config = dict(
    activation='tanh_gelu',
    parallel_block=True,
    init_std_up=0.0438,
    warmup_steps=200,
)
MLP neurons of a small language model. Each row is named by its layer, matrix (up: input weights) and neuron, and shows model dimensions 0-159. Each number is 500 + 50 x the weight over its row's rms, rounded and kept within 0 to 999. Numbers have three digits each.
Before each neuron's rows, "fires in" lists the words (lower case) most often at its 100 highest values on Wikipedia text that the model never trained on.

fires in: "an", "announced", "any"
L7.up115:395447433503521552509446411543483529473385465527501482468524586543541495514441466459607509495562503530468499478543517492536536482440505547425475531558374483518527533511508501414470486479596554487431508508461452420542475470465600497460475536462373546484569503538505519439527533500502478483541463535515508436555464498496510474474498430612477561506487554387529469544569559458441569492545449498432469502615558531586525434363591525489515388503465498571497479516477537616564502501530451

fires in: "no", "song", "old", "non", "older"
L3.up301:588408558489419532457472477540552511514554413435544506475431547451514480442463538510513515487493469584504555493580479607431574515506492495505454467586539407545531462527525508356532398511474478469536580514541463536427508402483554594528436530508566505471488540493454413532544487527503478451479473396478495488439551362512450556543553535484554483518457496445570497377517479477470497492482518508601458465466507525533579594466503538470512534518576550403511529423506451487429535526470406

fires in: "life", "house", "before", "turnout", "said", "goals"
L3.up345:489578515451500571530493453609501465443452505485492494511426547401480535532535549527598547501488518465449478519515551566557534418507527480495498382486465552501465518439507508503502431554548492555494519539509495422466525521605510528504555550516598477378439460501527569564406541492494567474483460427447473494467464460540450517455527450565581519495489535482483467529370558486492400445468525522481578580403547444383430550463431433562548507487428470447500559547479572431508600420508488

fires in: "team", "husband", "band", "division", "decision"
L3.up60:414496443545547582484477545573539508453500497534496438565522425517446543468464486502556511517524510455493457470495433484480460461464478552483494534628581450510576560518424490501470501376522493454448550512456482491453449511530485536584582487545482471539567527459504469529453425497582449573525462540476507427498402544499532552519489639437420427420597479489563501505516513431430535568532494491584364489438533484541435510511481453409588502524566422465419502474545386505509523559447519

fires in: "became", "born", "an", "become", "a", "appointed"
L3.up633:531535596476531543558499514463541508532470413472508515562564555544522512440476589573506505492536503503484472500547521532511513478497473482518527541527377450473544481526456584400457471520626483444429471546471481569503534538461616457480585504486421542518498529603471555550472481459489610501585449419492505439530408514572567421492433539539528529449495531532471376518491517468399489447514548550551448502561501498544506569457439420493513482539460390592521484594425535502469496436427426

fires in: "most", "four", "some", "fourth", "five", "mostly"
L3.up52:450513417441471511490476474476528533459502545506572442510552488527444617545472518541528512546496443505563466449484496528453560535458486464530455446401499466515437505540576481558440496547528529500592457588510504436501500451479470553518507509496542472431490487471524475380501560549443460526556549481477446484507487524466530491531537473605436536637518506524392522498350406437454535485453456550484465652530555446483564455619535597532487452467458527496494518620616504518525502557457455

fires in: "with", "when", "way", "words", "went"
L3.up450:470480473492450542531437581465556562423456458483440561457492515387493570483506504396508434535445387610447504437452581455414464454409559497490396516538496474492483535501468535538560578526515490589516415451452545517450574502447497546486395506502511515490512464560469500479535518600542540378436508464485546462491477434507416461427487499530512405466426469496546528517495504473477455555466473520539537457523503543460422450565540479469489392479443400522573421459461539495470559487417562

fires in: "due", "large", "lieutenant", "felt", "launch"
L4.up22:471488611522488439434442576524510465483410503438524523478536457434534513588518481456457513488567429514480524548441495495523473382510486487474468510452578559496504572527426520532437562481490426473540442433606529563510487410512522513439441498506543541407521482611492514588505512522494524502544527541467488602508486516548484469533488448459509486474502499532468588470487515543350417499521505482505528591415506564436541452612552490466430406449419507455415581453479487517602568451522590

fires in: "however", "house", "million", "killed", "hill"
L4.up531:541477530418496487493563509514468434513466485440357479457473586581536434431505418438533499555558577468368444556436484560433541513551430603578557456531464501450430448455483483480480469465427527595515518607556527420549552567367561545361549490460434439451520459483431582479437530537465522511465518503522524478556436552484509494545482493571464542592511522498554506487557520479526548434486487493463424540479501427476507508493551442479459569495508491564476530472516544452536540497480481